MLP neurons of a small language model. Each row is named by its layer, matrix (gate and up: input weights) and neuron, and shows model dimensions 0-159. Each number is 128 + 32 x the weight over its row's rms, rounded and kept within 0 to 255. Numbers have three digits each. A neuron's up and down rows have the sign that makes its largest values positive.
A block is one neuron, or neurons of one layer that tend to fire together. After each block is what it responds to, as a language model described it from the Wikipedia text at the highest values.

L4.gate244:162086080097095130138111131112169033140156155160117121179058120089146138097102128109111157170175086185136089104136108077063129169087089153138077120138123104161143072081126111134119128121095171091101191138109177117169136121115122137081119122149113146224151125153107114099135138147139099133173096106087113100156178139165164094101141172113154121202149159105124071144145127103140129148064164112062091125087126159091136138173150122124120183091114117169112091186132123175110135129126073
L4.up244:154145105152084125124141171068175110123143120127137101132133151139144040145083203085077108100172149139133151160117144124125119103151121108084077082109110048201165130083205154094112159121175163220112157122155059128144123049106147120121118139141166126133168118097145143099137098145150112082163107069153121168125107136076098133137132185161098141092178127116122153102130085086118098129115149108113122168153106158155156125104039107128129121104186136159161187131125107182146137116130124
L4.gate269:097188111136112064177121165095161086153113115144060145170103203098149144165139115101099135140111112184111153156109190179122140142081147092162182135155111164091079160129148166112118103096111155110133108117040145113040090114122122120076158147125142061181126123078093108116094131115144089124112061155142195153062160099122127150113193123111129113125143125140134180170105146151180137212072139099193082149147125087166099099147189097157128174108118114115112087190189142161098089170127129
L4.up269:144121172161121130136067179120137101184094164138150061169141140136135110105130121110110144135152155123083153159129128132058164112105107128167099202095133209174139082144179109174147119162079132094157119169091108116105089101099156079153172105123157117119131127179123043145168121097112155190110059155092146162095063163083137154097087213125131129072130106117155109167154144167119128187121075148145086146158123089133140133115129139106179067090136132155142229110123133143115116086139160
L4.gate330:157141149134113129114114156131172174174118127128135108169070173101153101181144139138159091128159127170170141169174165109162102127155131150166073170143112109166097074139135134075094085142190157114132116102119138132148156118145168074062115116116152118131118191176139104137074153147100120172182087084099143144113091159052149118111115064101137152153120166131097124081176141186141094148161108134104104162209174141156160123130083095154141096147132080129118210168092140124102133079099096
L4.up330:172117134085161102096144130132112124147123132183056130168084165104118140095120113140138147097126106132152107066217119104140125087136104124125092124192110134130132082088147084126091104098132159059126097157176080150126129152156127122105128152140098140136106174130168124150139145104088099147100133128132094175131132168127120105129136113176130153163101195103113143117148170092105125106089130146102101174172103134163110130145076091137149178167163138223106163171089085184115101107094139
L4.gate432:120134150181075122135183123145098120082140162175093130165142134133120082175174138114178113142147119100132113063132139127152215168167101113151157068156132172180128191143126155175160121154061157137140153154159113180146087195064096155119097121124137121125146128076115150146134159120180076102123094061086134130119121092105072146139155111108115186129062133152169144089188145113160104157132095128156138119109104116060101115104119121108125066135099047114111213111124114168093160146131130
L4.up432:124125189116123165139178117138081078096109112150121164142181191131086128160152076130104130189142125073158105131158106100140135047097158040157139139099133104150135168128168159154122086117141125086144097153139105111095110128122121117153126147150165119122097154140170113057128139103094124110130118148138082132097110134091146119108148106175101121116156214136140112135063078161106215039104090118160093121090084130105130078061094188118145195169114162117147106105157113164183124095161149
Description: Final subword piece that completes a split common noun, mostly kinship and infobox field words, e.g. s-ister, f-ather, Sp-ouse, charac-ter.

L10.gate23:091131104163153101109159133106071156113139147125118158166135146126079120090120132118150157189147145110178131089100133134153128122175177148183119179155093134127155125112070137177078119129144072114110166102061128142133143114063092136161115093131062087110116172106092163143133112104151064115137153165101134122146161188136166155100138140131108149086112082120118141115130105114129117216177207139174140149140120085152099113147085088123094139151125133122191100142127141116138163158203119
L10.up23:156066099091132099145160111153173145137083143149151179101136110150123157161115169098137136109141108130081122093110095060144119117171143214144145120178134124197193176159148174128092158139029159115126090104141162127157094105133157162127112111153125065152169173123141076128185081119112160061159105141118135084149127111116154074094127098141145155155146146060088142150116081127034088151149122190135106127163122076123157149147158114185132155153118148145083129187106079066076133110148144
L10.gate115:135105096158079161127129148127181101137116153117103154143141117133071158167146083106130147108103106161110052156170167128120150186119189164124055105223130119105170127116120116122133172103148122164109156097127153143117157167135094121139139113036083093099085122096111084142122092151105127120114128192109157149106144136160150131090214147049184075109107073147077099099075169136156154100100163083062122126152088092153082104099121087140150098104131153177148172173066111119141146129142098
L10.up115:140095145066157111072104146144167094161117131134205177115161149146124114119078098113125178196156169128102121168109160120182063112114126126104126167132063120146175119164119100127124141137115153175139144094144089116113155135122157151093153149129109133051119107148172075108093086135137117090076152136155094064136152100113115155087119147110131155086105156143074127085145103111121126105168156157126131191114126120190101121155160138151102195090108142159126161137171184166142096081182107
L10.gate308:108095093113134081171075098054147091119126145176126129152114189066097104167168128117199129091215062087133143099104113111174124155139106138159138104154105127179136134102091096128140147072170142162139107137106116102164138157124063100095117150141110132141131157142096129166125135139157155141182124141127134099083161148165139084123083096111123145122180084109129072164137188073161132172154115202069135098135092093107080048126126151158123172159110173060173080108100084124093112135092143
L10.up308:135088110139139120159070126152172082164130213174088166168116098054141188130168140137163096123173137099095148096155100121146103176098140156149140112149154132150120194104099114076192173148105154131134152085087096129188123137140096110172165122131133110090158106091116089107153143144126101151165151156160097097090119103161141135090148097127163175128096111114108137147157098110106133153120114139173146118135137099160105108111154112116145202176124104095134132116064076140104119110109127
L10.gate320:090127079090193137134121097162145092174124146147178116134136115175166086146091096171105127123203076137208145122142162127160121071181125150168166116102105078114139157106099143118119063130077138167091167169121107180149068169155105145177066157111125143115073139098066102130108115121152136121117150139101117157125113087124129093135159189116115142122133120136111097115092135136178145118124163164159138102144144114140124119146103130136129179155153152163149076168147127111108086076142160
L10.up320:141092164133156110175145125177214181176119109102120121160126174143150082139130139118116110117135111170129098123219095135113145141185148112160138114137115106063093137130104154169083114075141209157160138083119120107094104165119110104122124184156098107161151183111138136153145116117138143140138129119134133180117138155087146125109158164137121073128109120128086144112109075148102126150110131110141143145097061157150138073093140159126147168195153162131178150151030098159045090134128161
L10.gate323:077188102109098071152082149100200154104140134186157153130160106105136117111175101109145176141134129057124068115109052138116098121180189095145149143180056111171168123087162080104122102161180142113144118105136112118165164113166093134159111122191096110129139134114139133083090063026135116132116125123111099128115173111126132098083100094113079122123137119124129115129149138116178115168158153111146163139123124042105075108092186107081095183137111104140148183176179136113155119108121179
L10.up323:183074119083155155115165128149102114189136158110135100153116089032140120104142112169119117132138129154133145135195153131152077115085067077119142171128153072105177109164136166163115192155158159089141122115153139132118111127140119190125117140112195103114068098163143120092103195128134192159149086133174143156169093118129199079130120115121108129090104126140103142174144121087093172150119172155191091151092171203084108140129153150134057070114178181132161084119142116146145073168131123
L10.gate335:133201108150116195182080134114177102129132154150097133112171135120144116086136126121099174058129125159175126150107113116143123151150120161159092124075166125092092077106115099143131106199155167118152169120093100112120107102117160144113177131195090190134129086213136076125136119150111158099134112110095095115171167110062133099161168181126141121100171094108152125094150137217057150139129191134101165115126149076093135135104138097111116096205153143143137135129143138138154142031141136
L10.up335:159097076191155088145135076120156094176144180158087110128126175104129128101153121159127101174182113112130162108103087165120117103117150132172124151112109127077177146096126199105105123133103151124174169150111127165160156213096069111090140151160128137131125127134085117140148084142104147140144129141103194118129138168103184129158114189141105110099152182221139193145103119074123155147117174130168126099136105146172119141070146128137109121125107101106140144149133144060187066183114143
L10.gate467:044120124125122114150082101130117156142174146097139075174098160095117086153098143105086075127205152088182129159134104130094080147130156174093177137169126143082120090109128107137154135123153123081170141141163117111117156100125063174126121123078182146121125083160149161148200144090132132175062151098093181125116115149151139129073113136064080145104107074161119105098155103125134061122185162140122155014121129080087138127182157063112184161119150154141172150091132120141092131107132114
L10.up467:120178147161105082138104160099147095125160137136110142096173144103082107146124161133163073093128146117114110158094063080155093179140072107134156139123137148143153142145107112116145112117131085143103201076195175139154131128149208131179128138185128094092131128162146123093138058081140105163129136094137078132163141146123071085158135089168126131136158120144091090201153143126176147161117112157136143170118109134141082126112136087156145140143176138095101151152125081108131146151123097
L10.gate524:100082131128108081177165108071174121145147160131135140156146170140090102183136095189131107122201107087191139052139080165076112163142108085096140159103104147125208123136178081193166116119144144083123220117066106137159090119092105133134129157174158113144112142143154073132161121182152142134133172121116100135150181187092124171143161104098117160067116118142140117168126103120124166142150196144059153127161080179093119087101124122138137154142149097138119132157124133164111067138138099
L10.up524:158072166106111084187115116075112155140162127153169105144147198072115134122102164123114151141108182132059166083089109137151081118135060115146088063124078142123182132188146110156121176187093175140133158092069138095159127105145054082122132133200145126124085093125128102151128128107070097120147105144116054102111138158095105099112168082156084176145109137086109100111158151114174123175150125128125172169182110122088123097180124113088137143158117102158163113095130151110169150138187165
Description: Word pieces at the start or middle of a split verb or adverb still being spelled out, such as con(ceive), l-im(it), ult-im(ately), discont-in(ued); occasionally "such" in "such as".

L10.gate87:138115082111075143088155106163095126102075037110130116123161140132122119129164060131122117101182179122111127099126087151099108107107093158133078147128181055146138109097165099120128119162132175127128188133119106116155138110130068111109107106129101084146151147111110134066114118117118124093134098147100098186102094117136092131116148075146171129138090091127112174137092129172241158117193100165128127140128131139142121090117086123131040121106163121153156126148068107190146111124125052
L10.up87:114098108133111140176065080173137122100200096120165125086156219144115108148121110132155177136091114170128140090098128161136148149095106124169117185163137115078122114127127129147135138093089179133163129120142043174147074138109084131140164075184176126217122075122126061122117112151181130121113109128148133150140108144116128154189169142143078154137135094112159210115088132156160150154143085140151113189155175095182103148141142127086089092167118123075127171152121102101163146174127132
L10.gate141:066107127118131178186173098204060085098140065114145125125101145069157163146121087200122092105137122127158093104087161133083118175121124129084098168183142153121119131168145145165108123102111163115124109116107133124155111144216135100159166051215095151089148137135144087119132134176133158159100109132147143150118169142105109104151100088129161123167083087214147164162037112063172133146098129143108133135084112136161069176094102119145126131111167159147184102148148108123102170156140149
L10.up141:129101122157103082087108097168123110123180126077131084208141122094111188112094077155101122124111191136148128120162180139108116136120123152157151122169163116133201153137076103155138155065125146115110124084125151161161109136081122116082108102148099137122198152104136091109102144147110178178110087126163130117123177063056143131151136127122094200139158128162085150149085103105111108154130108135058069142126157107138143157074087144087085163104114178146116116112103104156122146163152146
L10.gate142:194143116087102132155116121151129149117150154147094123099137146116099194098122122148080103121167114140098119107191112136117175185129144105096110149173144105163118139190118149116140131140079208191106201066133132159127114146150132105124104080117156164167095094114192109106096139120180107156113125122070113108124147094178125146149110088135062113086149160140105189137149123177146178135135128184028115145123134224145143106116147142137112104137076125159114101133141120165140132136080230
L10.up142:117127136097134109180127128100154112102169109136135126122096129056100165140117073158179075179112125102198170159164091127130165153117124137138121084111108147095176111126137091138186111124130143142149126086213128192154133143135113100130081148200141138139118041126110077122083138164107133120088113115154153161128166116147174151171121087113135174088099148194153087165089214176130085162107129163105079145101136136108110136082151164141155116109154108158104169171138083048120126120124103
L10.gate465:149097142176106158126153138174152164163146091131125180118138106128103138137121170084039183086043081148098134160129143091106163114169123113147149100078170157092076137188119125127108140074110171068088157130139086080163112109101101102114151131215158139142099095131114146127161164081119119096116112117165107133075166106166124089105167168117171142121135093122121140097097058140099121093142166133106159142140132169097100140113127108165137210067216118168108129137090089073126136157127133
L10.up465:120115133118115039084131131102168119140150166135179130155154147126136130175090137147253066171175138120157147112135166143178164125105139174129155157104164172146126154099132099138134113073113123176127165193148135152111150165174144109089146111149132160089105153094183156131099131156119148071122139153197132093145148085107131092149047104141162171111143136120133184083074141069099175143144166111125117103117134152122104102150177085168121081181136129107177162126116138103175158157089084
L10.gate480:090177054149170075134128131098089125156139039089146060136153141088080123132116128156129118090096140103141154127154186140133146160163202150143119076106200135128104139151074106108131163134155105143072110177125105115159090183115184135070166109146162159115149107110125104089111178097071130155107070122165138133123110114122100058137140115123104148131139089142122103100140117156132152122068205097093154118126065133132151142180081075201127118120133147109162098155145083115080119183100132
L10.up480:110102178180118150090128106139117151094157132163100136119151120118134093129134119129148162144132112197132124112158114143129148173080143156081182207108169109096078048121111146096132178136160124119162152156155159129121053100113084145146100130151082130095115086117137133078158086113122141192159117130111126175082149187146087096172161139081075186114089133086159096156153094044078087082136173119190140105171057161099096144113120157104157076115140113117160160096116120171149171096102132
L10.gate531:139137161107152209127068101151128138166195147097171129112116121089142090169138088113133069137177165167142154114060098133111125173118133160125087163121156117153126162101085095101170097116066167162203136128149110111129127145146109048106119090115125138122174084136142112122100137141122108134164133117160141179097211179122103105049202067098113158094141121131162163139078116121137125164101142127091133162178118115013143109118155187141084160125143097192139104153124154121132119139164105
L10.up531:134105152162119147144123174115116124127153101070141113159125082125148153157136131104104068104106127101130145107118122159109125124113163117123136143091155118110157184110094184136144063108119098153122094145174149075093185101107173138093172096152138107113152092125156108160149113126069151106119103105200153155105132075149114181117191130150180136061106109156146152093093111132133115119141177153151126091138111089109113110114098080204119139082115143180174200186109117147165105132083113
L10.gate552:157142142128087180105132096120156146070136165096137178144122114126126148180089106130176092138131148138151106120113159156165129120133183135116146166074191129158055121129119122099136060179115179175038140131165079145158136119075175083140048131167156137158116139097077142105089102113172112071170098161110097080121153129165103108121129151154138142154187060091100163091077124112159134195172136192080119140085174088145073091108139124172162125096114127175107155152174071153134110107103117
L10.up552:115136148162133157162076171175155152105166156139129108126132191114130110171158119147118144101136115096099138103103082130138078138159110151076098122037194085108146124130109138133119157047136120186105130149126074095128113125144206122048130128152126166098123109178153110096110096133069131148153107119111102091134155157140126100143117043171149172164086121193121160163113056122133130118125163143075166051090111054125133121140139109106155112127148137099157092090052157144151149094103145
L10.gate561:119152165178106156145089121148089125132173118092123101116114168144170108090084069132087117119061140195107119141224139075124125067119132181109138173112103058151150166153141113159082125170147132103099124140146144113161089110084165129159131170131152170114097140139110163109069134166109124157182170139159141141170108168154130061148087144159119173152127071173109131099065062137156136131181160134116068110073117125122125119147141130133134190129152069134133204097135100089111190125107135
L10.up561:137197085155108165152103080160138110147119160115076155122118140081167172125071117077157101151105103137100164090124112163139135162141132143171129108100137190107091170107109117069122125126104125179188107078139138115108146157133136133089131059082142140118047126104128082125178098105141118107070098122133104163075125169174129136135181155136079109076050096093115143105116096107127129118106140157145127089163108120148138086116142151117077170095126091174158144089186107159152101154104100
Description: Decimal points, thousands commas and digits inside multi-digit numbers in tables and statistics, e.g. 13.50, 23,512, 2:08.15; occasionally mid-word fragments like sciences.

L10.gate9:116120149126147141175087111084154145042160109131169120125097118141097179114122107163080106104135170167127139113064152131152121080155186118109093143138155067139183125123135187104093128105111144141126087153115104119118049091104156156115159116119145101145184156166110175144176106124137163123193144056084118145141188129117133121104137096155183126151114155113133194105125096103124127138093115153195130150174107160135125157176134106108115116168124128191194137192064214121104124159112101
L10.up9:137126116158134181176064120095121123136129121116122120177135118110195097144093121130158098090131131130105107165116111142118061143143169109154091113134097119082066129166160194132140161145162163153137047180125126112086100143159132109030205068139052065130165121107060059117218101149107071098154100077138120133153156167111066215090151125104129133162131136148198178106158101139143123169068109238180105133118135207112154105112110149127137126084187158078161152081105158123164092130130085
L10.gate10:096191137135116135143090130144109162071166157146145117148173107135198061094106103057071157128103120125120148115149079107143135164111180190133132176174138122113113128107093125132181119099159125127162127145131156106133137172086174175142150067115180111151096102085184113153103173120124165097128179059175090135152177104143146137108172128070063158100151125086148155155139085098129095101181114092131138135173112103149137172142118118131157116123128122126159117091148155178195128128104108
L10.up10:111130129103145161195114091163119103136144112154176157117204133102171075130138182128144122075164161130086093166133097131154103106177175125117144151206093053134119114159088152136135191085139115132083115088105140156126177109147142166118138118181142107159148119129157147142121160085101105106113135162089101132140118128139130150102162062096136084145122128178139106180105131137133112079163105078159086216162163124103119150111165089115060127129116111132150095126117064175092117055152157
L10.gate143:167159116098143148128158099117124105176100143133145181176088095121126144179090122197141151120120164103120152128153181113125152166141101166187130129159089070115116147111112141143151123088149161150151106098082097133189150101068188141155136154116142093092163110088132123115171144097125152160155136097131163098141135096134121080088115145095151129105086141164135093191115081057118177142179133141066086107136087189184079117142164129114134125107109124125165163125134199107202180118141072
L10.up143:144158085043176143115182139109127133084128092127144090096133099112067113132135143115170126109172058119151093111091154184102141149101096109089132115158096135180092097187103139098134132080130092088160064135126110087083097113109117103170159078115121160131153112078125177082141104121125106126064130126131109096152111157167126122141057164144083118126122125129151069140133086100201124176114147114087126155127160081120163093054109173115130117176212083121097095158122128125112107103167118
L10.gate291:064131147083175175113081136103142134130157151134092113085188158177159134111166106090102098135085120124155115141113148141150162114111113152124109083121114099146153066180147166132156155046148155105092111104096101134099122118125113148153140133147173079155186125129131153136205071168162136161082102152062086140129118117144170126150158096167087124143163134050116200136122197063140091143108170131103128119129104204144085124099120094149176116189158164142162118125121163093097100115166138
L10.up291:172114111171135175110097136100082126085130136124150184129129192143158068132137153122077130145059079158178102115131140082171114175143140129095090171106098144117105125109062131162185157175137121101111145155140129127089146094114089209184119169130123148102138163160064159122150160116149094152109072108169089150118125115098164144150170091117154141112132151088136098177141125116173095133161121119152149121164092164179141153135118093146152116098083090108095197084110188110116070118179105
L10.gate453:176156089169119074134149079193193058169177120136171179155123092145124067076143093100039158108154165125149157119150138149140145155120147121165123160150138077124129064100080143137148121127097131101120193145116117114109138155045112112142142108110193120122176152142107173134089143091126093122082169106085133089062147083120162127074116139145100154174176132149126122119116135143078143145138152086076108124076122098069056171154107084139126114218135144163151158139077071145119132132152126
L10.up453:115121045174171173180174147172156099073179117109122131128127108139129100137141093131141134123155105174093106121123159092109137134081145170094157128138120081106133084158150140155167144121130137107135146180060085125137121123031106110192148110078213082116136207136099128158135103084090107090109100166094095118077065149110170118091169142122160153152153115097107140178163125114141070177138117147165099135165173123149147104142178132144115105119143165129118149056122128119150105113137094
L10.gate560:089164074171125106096090183083116148118106124074146125101129101093207073152099108098126127187138106125128096126172145136133123188097141109096158113151143255120116121098184128099144096144124170124120077134130122125138130108127132188139180102121122141110116082101113094106106084107145075140162088161161099154109161152186125128167101172104130087142142091126092127155113190076178077075096130160136117084137084142114124097088129111147136128175137089099139148182170176118150184136128147
L10.up560:134148117178210088135090120121170084119105185085124192134105044111131044140130114086118127049188100076110137179144149128117086153112147104201098135143187111131142094147113119115086126087107123080069097087091084114184138096079131149149123159168155143131136085075085154154150077143124105101107113133150175137087124129165160114089097154121167114179153124122173104106167147129179085065135181071093175106166209080163176109160038163146108076146152141132116106102128139184090081074146131
L10.gate582:155172106147130137098155150083104126063134165077133155147127100118148117160125106125148158116160163089125099130101126162169101136083161091149133120087118172074159152076134119104149135103090142140136063101105141041106146142122112167121084135119145168122111121067053115130146154116100182186090155070163089144123149126132178211140132145167137123109134094117130186106127141161110063131145118099113167105071086132158132064134137122066155118124165132082156121107117136152181109176079107
L10.up582:163133168170169169186134113125163115110120105116127126129174160120149187131113152125108144112072109124084140115167129145124137144127189133087146133104137126088164105091133107194132119174095167148136099163118112099110140071077139114125091086045155170075178176125141144123101152148143255134103061121173117161144152139080111107139108165169156108139104145147170095153153121048126064131140108159093134145161132122157142117136088140114131107154078129085087153110100108118122150104130088
L10.gate583:134175095160133127148144182134193124108118068116087159160175159137100122098128095077112169104094154116060129161154122068128176162158154137118141155138149114180135126130145109112103105092094105142100050124154106130150099124101065143161116101137170155095152104124092104127140156108161111159087108175154153149136141170163157098083124165090123143095148093086168133130119113102152113139147120129114154112151129111146173137121161123080173076075128112174120079154080182120084147091114109
L10.up583:119131086111180189123115129087055178086167098117103141142107081069108114108118137068174147102136132150135169154126130117159120156128158185126122098133139082156189172144128119102201176087141148142098117201135140110094112152060125113140183153144194132104075139173166117119144093127150148109148130043191105145164149107100145126057140110132157145166140142148099103120104093119182114108217085107117125156150127160116092128140130095129151168110142126109187157139081151128142088054136150
Description: Word pieces inside occupation or role nouns describing a person, often after a nationality in bios, e.g. anthrop-ologist, nov-el-ist, sing-er, baseball player.

L4.gate0:110119118086174141124125111105101137157206115122062102139091120133174125118102152156131090129143111120045106139149055110095178151204135138113193152098153173138192100160116088146125128151104088159129133107164178164117084129141119050145093099122124117146165167134138092098099048029171142131115141127132123100136109184143142100096122100194089102141137105116155088095127111147141182125138118079111100097146145123092124094166091176087162084134190074153151180064152145162143102093091147
L4.up0:145098110112128139082101188192103096166139195125078166159129116138139138094081186123124148107110113090141114120183100115111129145151167096111145156200022119087132144126156139059119124105149126109126126140112145111181147120085100123170164113168171118088153154129125100093166166145135110153119175132144101102121104123162096098108152135170141096144116079081116129096066092086102139114150151152175156102114083160132129169106207123128163100178092171139079142110097100200168199123161111
L4.gate60:165159094141127143141152105163138117135159110105149136036130151187109128139095100149138085135133077106171079136126099094103169070147106176152210158101158136109129148174161142135139134125082153102108134152130152154133109086070105113118101102087111101142195095134153099167109095069134108125163145141167154104133140095083148101090172097097137127087135143087101101179149170069150123093134227128100138155122169089159097103135160161100136099143132142123104121123106083088131197149090145
L4.up60:149124118102087108125060179076088098137163085188169129081109097149130178157204130126133156119081123111104105128114111133137110177095161081066103112141107165112075107097083186110133123164117135186099134105151106132151150097107137078120082123108117185131109123198178097139094142130143121170185114129142112105122107088098144100148057189149113076126084094060095104138168111118123100153110152137160126135090096179116164115102132067156168133120144128105130174142107146067089122143073121
L4.gate366:183103110142118168137130158117120118100155140100078188148148162147124152175105147143125131119099127114083177103100151082068172122152140126137107180145141162142176082134105151166138110133121184133174114109112084128136147087126141110134142082051054122130146171128117099158116095096202146126107152103170158108091105084100134109086107145124141120113160099111099114118103122126142129125104091147164182156109124054055125158117042145120166173124089105157167087085143078159122102170141125
L4.up366:104124182094116177122100055061129084116173146116114182117150089130122062169149109153145144112065167108170111101137103173168125120113126128134178158207139156167149070149111127143128107144134169157139144114094121182121161167136102087151188115104083147153201210155164065127134129109182102144105093191145129097126140092116099134147168070208163111054135136106107107107155123160171121118122097165139143103070140112129098146127069085154144138144135105108135136082117151215074075094149109
L4.gate548:136106138136124156143132115132147080142091108149121165130113186129126180157120159135151111132092147128083154104168112149132097111144034149086085171176152124111149169137113192152124167153140191161146214127166176122149176112070161068120127119110051171152105102172155146091112169118135120118150135117131134154136129141121124107122103119133136144123102088115166103121100089138080066086190127153134124107177126199136104090126114100065076162133116105093114126133119125201118136127211115
L4.up548:119071149139162122095076155126132133116182114090108128119167164167152151066130137165109088117097087053149141139138086155131102167120120156053137145115098098130146139102082170086162130141127114108106197153126192157088099123140178009114099113076113098166102139135165120146138134127175102067206136068168138145090074103118108144118150128104106120117160124079166131128104100187089129091173124173132157183150113159133062154151109113151120133162142123117074179098126128120120105190126093
Description: Short middle pieces of common Latinate words split after a prefix piece, such as int-ro-duction, conf-ir-med, app-oin-ted, insp-ir-ation.

L7.gate3:119107125149093078129155154117115162095092099119173087065166107147139120164176139148106092151186084109170104118132123213096099157183169160174142171208128136134139119144139138143173147145102091142134167134129086135146191080088091160114143162128094111089133185132149140123095077123112115124141100140012160097135199151131122080099082108206046151126175120123127084159118123110122162090158157084131119153149083062081140105102159088124177129127170156124134151128146148086130129104134105
L7.up3:159104100137164154158079080204126164166121105094108146131106166101102122142147134163136138099151122156175111106170062146116067136162153106142082175112144155179108111093162175167080099108154151121079177159151148171155120118123109126153128163111149162115110117145124153074103183075174093175153106062084127142113101152125113097120140140097078147150159167139122196113156118108117155166099118130123143071123125100115140096098212118114125130095148139131137114109153116113117100106094126
L7.gate175:090075143155144090195152141149164112086104174081118088089165182144151190097123122132141122091077116107143190116164147120184141143120103070143145150172152153140098070106093134157166111136172121151104133101171216115152131099126153082130125153149129103095121127163082081184101082094145109160190089105083179128115111124111146118081077142163138095174111137085138186112146073175128168135134175114103096097115137141081111152108172198159143140116146124155129128134172132137126154117103255
L7.up175:131153115156068087121128191142209135187115112123062181142120131121121186161077048150151178130102135132188202100161118170108121117215131165156109151140160112129129050108180135149133108120145184182158086132151140254144142120116115140168140149156108156169171145123099095086145134126164072135150183097149095113141147142180132124074182174140122124136162138100147114149161094178114197154121068135128137105127111137097132143086121121104098134158152145136100093125158056132125117143134112
Description: Partial word pieces at the start or middle of a longer word, often a verb whose ending comes next, such as re|ceived, un|leashed, contin|ued.

L7.gate265:164216134114166108083148102168163087081125135127151143183135120103096108064179096158106158103185099145136120176142153171095111144129154135138123113125126104152138051094167160148153122130147153091156092130065099130168150128100165142156141092179200098162130076120122139101140148119181097101091078123062144110136103156132097160140078179082092146135104136141182148157147132119162125142115148104093097081090083114129136180145136109167202101203154120140160108091091148181097139077093166
L7.up265:148111187068117136093192084137139120077098131107114116180087104062103126121162101128140202135175084144145139141175113174129117103098152135152154168141129095174114103096102172090124132125187063121144083101107135120106143152050153173116079053139105066169143160189146156142142127098179086133151139113138112187173115149184091119111141134084087150091109162055150144130099122130147066176175145168178158159155172125157117162143106155113146171169144131139197131091174160098110101065124109
L7.gate354:119137177162051139126111156165069141108173170165163162147150167123137113144160092170109111119156116079164167105132114146153123160093126171099105130122110097143164127128166131197133142109130179112080148163146092101185062097121090175084026142110115111154151115121083136151144111167182158108153120117095135134058123131100176134104140135168156119150044209124113129095165143154150186133105142127106135114137119118104073139148159074102118150117116108115100123142143086151146162092111089
L7.up354:146112083180103073169102110084098098111141152132157089082145136079157141184141091185124129121196103082134167116106092130195136115149108163112191134114111144180106145161138147113173150054137160159106123141107135130166124182142201132081169078118069214078117111129149167120127121148196097104137104100132071154081134147148088117101131132107105105131158103155117088111180100115122150126138139129077138103139103114129107161118157131138136138154084123117125104191164128142176096109110142
Description: Final word pieces that complete job or role nouns describing a person, as in philanthropist, chairman, astronomer, director, often in biography openings.